{
  "n_layer": 11,
  "d_model": 192,
  "positions": "rope",
  "warmup_steps": 200
}
MLP neurons of a small language model. Each row is named by its layer, matrix (up: input weights) and neuron, and shows model dimensions 0-191. Each number is 500 + 25 x the weight over its row's rms, rounded and kept within 0 to 999. Numbers have three digits each.
After each neuron's rows, "fires in" lists the words (lower case) most often at its 100 highest values on Wikipedia text that the model never trained on.

L2.up476:507492515488492501502485487499506507492468446518450526482486506506503499488551475497466473514468477494424477469484490505503518490507526531466515525503496517498512486504464504481493505533443469471534483547506479509530529504504516475448474483488540532516480492493490493522510475511548495488536474449487523529505493501490475494550483457485500531512499501484483487464545500472528529474525471550459516527522484484456531499517470511525465527521513444471484465504499485522540496539515517549504473502457498463510480521540490508510509537514488483524484502496511480447517475501439517500
fires in: "his", "her"

L3.up688:510484485468550498483484476502485492497501495442454505469540514490474481463510515518509508488534542469519494505477463559540465529495535488480491495521503455491512520485514509476501470486517442501482511507516462436481466466540445517485522500461475516483489518491502507499489506458526479531527480499491533472498508497498489515454485525513489515509489518485523531503487498460513504519495507500545512558500492484495463463492506498490471489510521547526487491449483501509459486499512439522476501472501513514483525539514455475423533476523458476486502480498514483470527513490469531506
fires in: "of", "all"

L4.up426:513504484561498458503482484546503512487500474496519483486498512514486454503477521489490450503500504515496499466462469536468552460480510469518500509492459496501498485491518521456545451543517486496488468520501527511473496518521428490507491473497483512498474511542461519463476508533492524509483522526518465464507529513509521494470518505510502493461544568524465515513547482509462457488450481541535469475511535542471500508480480506517505498539511520504530453469460496475502485481531484484488474501523490522486507497504520492553443522477521485517515518490481508497483466492496479511
fires in: "of", "times", "years"

L4.up734:500514474513512490471478520526466484524478507489462482500501501464514478512472495467513539539500469511531508521463529518498500533517485481469483503520473481505479502530481508489483502506530498466501495520469486516506489449494469491475500501496446468535485541451497531490494485500490483507486483483546500514539497500483448536492486503514514465496533509506504528507497518446510480475488494483473473500515521514490500510529469501459499449519516485521527473463484459495452500530454414533488545549489487510494472472554484502520502570509468535468513528520486443461503485465511512477
fires in: "no", "own", "only", "had"

L2.up85:480532470470489469455496464497535482491502500450487479556545468486510516546472461449510514489537517473452496510525482481487441491493513509464488459492515486548511515468524502497554497496522516509509499529463506501476499498519533502500502495455511479492463494475488446511468503493513525509499489500497506515512498472474528505483498465497495493479519526480484487516496507524518510477525507509501482499487494496470515487479472500526522452531495527521478501497479517503511501530501513537506470500563562443435479476511489501515470482511497512509547516454497481465549515433536492461
fires in: "of"

L2.up534:503483438528497519505493509502511523526542483473470481508489519477508496477508508496545486544514466460507500571488500489539474519466485516519503494547502493526480492516506508494471483482496423514486545495530518524464490494457499490473519475484497506542468518494479500500475504510522505469532487479522533446477464514503487467480548465552512495502494510518519516485456438523509503498496489490414522512511501525505502500487478550523477517468498480518535495527501506474516477488467488538515528496518526510492523475490487530527484482515495483478509507537492511482426484496496495439
fires in: "that", "time", "frac"

L8.up221:470467524528504502483478490491530506472514519538505489538494483526517499510501481506506470509564485474491563474491520481489510542558507481484501505517506485538514490515490526500529478506462499539476489469445493524490537416540494467513494547520530483508567494521503518499444478494551520514521479484501517500470526515511471491488472484485493459501494450515490517476494448509467509509512497508490454516482480506503510557494514538497522522479479484482512475528532498508466518524477499508489534489496522542534490476496454501472502485499487492557520502522477479485511503521483520559
fires in: "a", "and", "l"

L8.up288:501507477533490483562495495479531505494496504471480472505530503508476551471453491474503481461503534481483475520512478528497476483473518524537497503492489509487488507486493502496528489468491553485499453484481499539514515535523456487518488507497460467553518498423455468493538475517476465535483534513497518508454512485515513520528467494547472544511523473479460511511525560515507526529492474531525482516523511480503484461513478505458496498459529517504477488471457477501474513488532476508503480474501533483506537509454467499473549471507497513492506512501519525517495473447534495494
fires in: "at", "of", "under", "for"

L2.up553:509462529539504511503502498448535530459467514510482549529439521471498505517513522531528474508474501477499521522547484501518463522470499538489504474522450463469539516513493555495571522543489518486516501491527520525497518494463529457451512486491490460537506530497508480552532520495499456476508556493530512507508501478469522476547530506508483497494500529506516485520514470525518478514507485483522510458475472471490466482470498514517493471490447516522506537515515498488524503520502491503526512456497485511493499513471501551487485512517441530512540477507492521489511511462490494500
fires in: "did", "could", "moved", "transferred"

L3.up500:534535501488487464474496528521530533498502466487479492499553479515486488461478519490462516550486510526527493463483506505463487491497509506517475529445467485487517503469489476487492509516471523463495527522530502532499474518457529517490542471524510469475464528495474497513479492487462464524471512507479525506472520488500500521523499502469466513492495520493468487529551485496513494510493521522470542487487475519474545488491515525540539515521501560489541439509533477473484497511523486449503531454507484482446521492484520513441492565479490485493457460506470503470478487487477518513
fires in: "and"

L3.up725:499520469540515518488488503512484509529525489483493494499507489468497511502515484507490517480520483520481491503484511536479515499489505499521558484528489481552471480495523505477524487506523479528510479524492514505549529473489510510500515452508505503515484513515505536545423465477461544465510496528480474461507566543466511509530518534497532490501500514538521510501533502487476549515537525504479527459467535468528534540485507555513494456513486535488481535532513444470469517489480488507518491490505463502486533526473461500495457537479464492462536521518498513507440482520502495472
fires in: "also", "did", "is", "was", "had"

L2.up519:563527486476483490523523488509509452469509440487519493518480492523475512489500548464489507525485486464499541476496505463485524475474457471520514490466517483530501498541547493483526525541504509489495503548522499506489498522510481465471470497506477496510508486490475519531553542517470520490507490513514494500468519486509505460502511470510469505498495529498505497504488430477507513551494526556537461480498465483566492535476447466458505489473535528513463476515518505540525541468507470485520504522527543489537531500512502492521528512496486508529501532499496490496462514522527483537
fires in: "as", "in"

L8.up462:535487449504461447519501481499514562463540514475517486535500497495474507544492441529437504508519479485519503521478525540449474464529480534534455500475475526481527498515485516501531507525481502472489491499505496509480540504489528472486518491461500514492500519502494532513465466532481482546496489508484515514529490492491481470498492513530493480524522520474471494539517492431499497512443532537513497482498506499510478532507513508491429486486478512540502504481503469531491539524496496507551469495510507456466469557503490489526505485544502470482507510523513520521511480480541496491
fires in: "was", "on", "tolkien"

L3.up729:544497472501448473476505493495507491502487505512488475551509501547531487479459539498507528512485521469568513518530494509475517491511536500534522517495520532532532508498502485514441520486494481479491520481506504506492503543483510459472484521519570506462423510486448472506490521532526501516487514492476457494488528526535487551463490514524495547520507528489440497500511485531483492507505503500486495497483527519493472515530508491475472501433511465499515502499487491517493546462475463479497468471517529475507502524506472541489464520509469514508487504524499499539447479465483488518
fires in: "as", "when", "at", "although", "though", "somewhat"

L3.up208:525512531479545485510480500520494505475486498494509510520533510520507539508499532503493501500532519473517472555493514493502481497570515547521480512498486486471507534436533500465484488488486475509476496516491502484491466465477476511506563519491438488501478498483479484513495518485512502521515455486501519491547521518524502543510516441529480514547482498477563476504463507494474546466467491528497505511501492526536491533425478518468514457513496447513512483524479501505539537493496455492487486515512502486453519470477460473523502454488490504524513499483555479473501520496493513493
fires in: "of", "number", "being", "time", "nearly"

L2.up336:522527476532527512502513495473524470429551492521452500517476501513534512469466548460519466535510492525477494508506502503511480467537530467513508529503494480460542508473492519500480489476447475454485526465478504502459497528495513503538501464486513536495529442485503513464477485512504446512479440499470504486481550542518493481505489558474515501512499515450457544557553490456497485545451484506495498479474491519518467506507520473483507513477499520481513506487516477491514490513497493476498522508490499479490541494508484502479510505484479521472516520495537514510504494501491485544
fires in: "by", "of", "for", "the", "at"

L3.up543:502500471521552499502499527502528500522560565478503533535493528466509500488508516486501459548495528487495470481517537516548526504482504500535501480507488510499538470486490526539491463505517497504460485519435535506507477513464553477514457521465504501479489477525512475530529507498446488499516555516472509528510517481496510502508498464502493517454448510465487503488487491490471515506487517528471485486518477507521526519512555527479492491525553510486479463517495525451465547500456489530492472480496542537498499503518489477476451507486504461469507462526507485474499507539498492480
fires in: "and", "current", "vulnerabilities"

L4.up590:498507495545482497519534507516541521548501440479467511514503487507538525498471498539508484483523539528487458442444536476547499504507513521480544550473482509478518501511508536509505492521502526505494499516530520525517476510509504471531528476513460481527530471463457488483537512489492522486502486513456476504525474471538492492465503503454513491504516489523488459495506535452475478527513518521536489475483483504515507521432502488531506542464534494520463530497516507492529526507474515507532477540523531498496469537485513505523522526470465504492509473502524525491469476434482510492
fires in: "her", "she", "home", "on", "in"

L3.up288:522546482495514480522447481551489445527494501496483512536479499498487479489548468500512491480462470511522475542524513494524462504493500504487499508486509510523453503488508506480516513530477493511502493467557480467505512474527459449531524495510501489461468493513500476544500514491520503454525511529575499456498494482508492535523504504500495478522507486476495504509504454495461496531517490493521481494475462461472522461517467523531454468476485516488489517518493513545507497510454493549520500492482500536552512488513499551520506448431482539519511455481495516488473487498527498524
fires in: "in", "that", "march", "first", "act", "elected"

L8.up286:499512536525477500511534469516466475526498495476458485512492507533448508517506531533535504525513494473490466561526471507513509496491503486510468457467472465485518451478508495507500487503499509507487489502492506513530524481517531513527473480505514535473514533516491503507505469495501497498517495476480507471485465513459474540526486527535508478459539482449492523511500472499491528461557494533566499478494516522494536499511541509521451424442494539473471487450482452522488507481525517492440470487510486485505483497499491480506486483470503505475520458518496458511462532516519491526
fires in: "of", "for", "target"

L4.up459:508493502474521513512492438491493495498531465480530446492512455464544492533478506505548459496508503463546460466485503507505490486535534526478534527502477473539525503460533523496481476516498498459510486487505490510513503482536516471524495481516521487494476492510484513522512559530480513526506477478469543487512512482486462500515469488533524534537431491552498497427500501548473484528561474498460473512516480519513463542511475467476491501479500494504503517464496448482507521499490500490534473470477513485491530490502553507507501510494517530479489500506513501550485494477517482489
fires in: "since", "after", "from", "when", "until", "bye"

L4.up491:496492545526505502500501511489466536500542514480479506513466507479504527480506492479516556528529489527559503449488528496469537457463506512512467543509552500506507490491533472505518492524468527482516506517528508491511495481539508521473501464513521515547477511540480532476543477520466534466496497520507544501471520518545504504439504519502490497487517558429512493492489487479513548495507484510500517502506481522525529494471474495526460520487536538487539432495473500522546471536503514510513516484493525493522517519504473535491489464497479512502504460537491511540500465490530481506
fires in: "on", "following", "along", "in"

L8.up435:485503491456494505478511506499538500492539534481498527489443547466555508515484525524502535494474530484477492532483539549571515524470513467517487466469487538529478500486512473542497545506486507456512489522516511481527482472495513495520509500464522450485460541460477473493494486476498446530475488483453527491499479495497500476487506490508484518495524530513487479540536488505511477475496437483502512501533500475470504503490473508496545465431530467478508508488517515479491460482534521546486506510494465500485497519489504472451539510496526490503492523487520479506472485490492490547
fires in: "one", "united", "president", "executive", "as", "guest"

L4.up536:518495560495510467474517508484512496528491504486483513503499475511479528501504547529513540480537494478493512470480482485469475458521533511495517551464481517504506510485515494503470486534449526471460500543519520525511495445565524476508506510486494484543473506501519504535507496494522472482536471513480560525456529515516521504473492490510491501501545502514508534486497461516435523506530488490480482520539534474521490467487502492509498478502490541450469490508501517489514512497445499486467468519471535477524524474461438511505501492465499459483485490488491489437501476507520557484
fires in: "he", "also", "returned", "she", "they", "lost"

L8.up530:515513504474473506508490438504511525528493506523482483486518519499515475466477462519502557530489492479535541515500501513550490511518480483538544482498475528533531496467476466543455460505482444466506497497509505497502482473485494470430482486486511493567537521529450556495494506519498478492469482475491476498488530469477502513505510500508467462488470497465512519513531518543527455558499508480483480504526483508504538475469517499494499477485512520446527461545492522531526506504504479508510504469511466515508483507471489485532509485510492530507493504496480527502546516510489567484
fires in: "he", "für", "later"

L4.up95:532518475531484538457480462490494519494455477484488506499495483506494526545490521501447480509526481491475505485512484529502516494485462505472466482480490481513508495506549458488471510493455510521488488463416454491464487479476464498496516488489469484541496527461449500498444459502484517482471511530485500536456485457486529483512509523489525479532478536513553518462531509532475494519467510513500524485509492487517514491520474542453458461476512523456520500508511515505515501520507500511466556480510501490480509497495463500441508471455521521544472517507488481499502501486513487480
fires in: "that", "of", "these", "which"

L8.up297:529504474517508483495512501519524499497541512496480483472468483534538575476541445496507486536500484510496532504544435529492537514497494517508495486539520487501495510527538522497471473495551518491468532495503467495504537488488510493503522447456460508460515503497500502512493495526465486508506522475484506499496490481510519538512476467545470530527495479574469514499489457535518486520509477441508527478521487538513470454499489505512450492509515504505496509461497473504487469518555480491520545490472480459462510454524494470494501514516513495473509474540452491501488486488481523511
fires in: "after", "before", "of", "to", "for"

L2.up466:517509460524477517517468491492521528523498522524508526485512471470500479534526476482488483476465510525493498472541490534515456499501488462483503449536510439495510487484477542447545483539534483557525481513507535531505523465482485484491513529524533458462495477495516479458517468491486521484472519462492484492471481467487515457445502521513520515536535528511514521535488503484550471496487495498516483486476499510487498476506481554511507473509485500443485481529460508510418528545498492512522523504470513475489512507494473508503458485518495537526507486464476477495499490483523522515
fires in: "would", "could", "should", "do", "might", "will"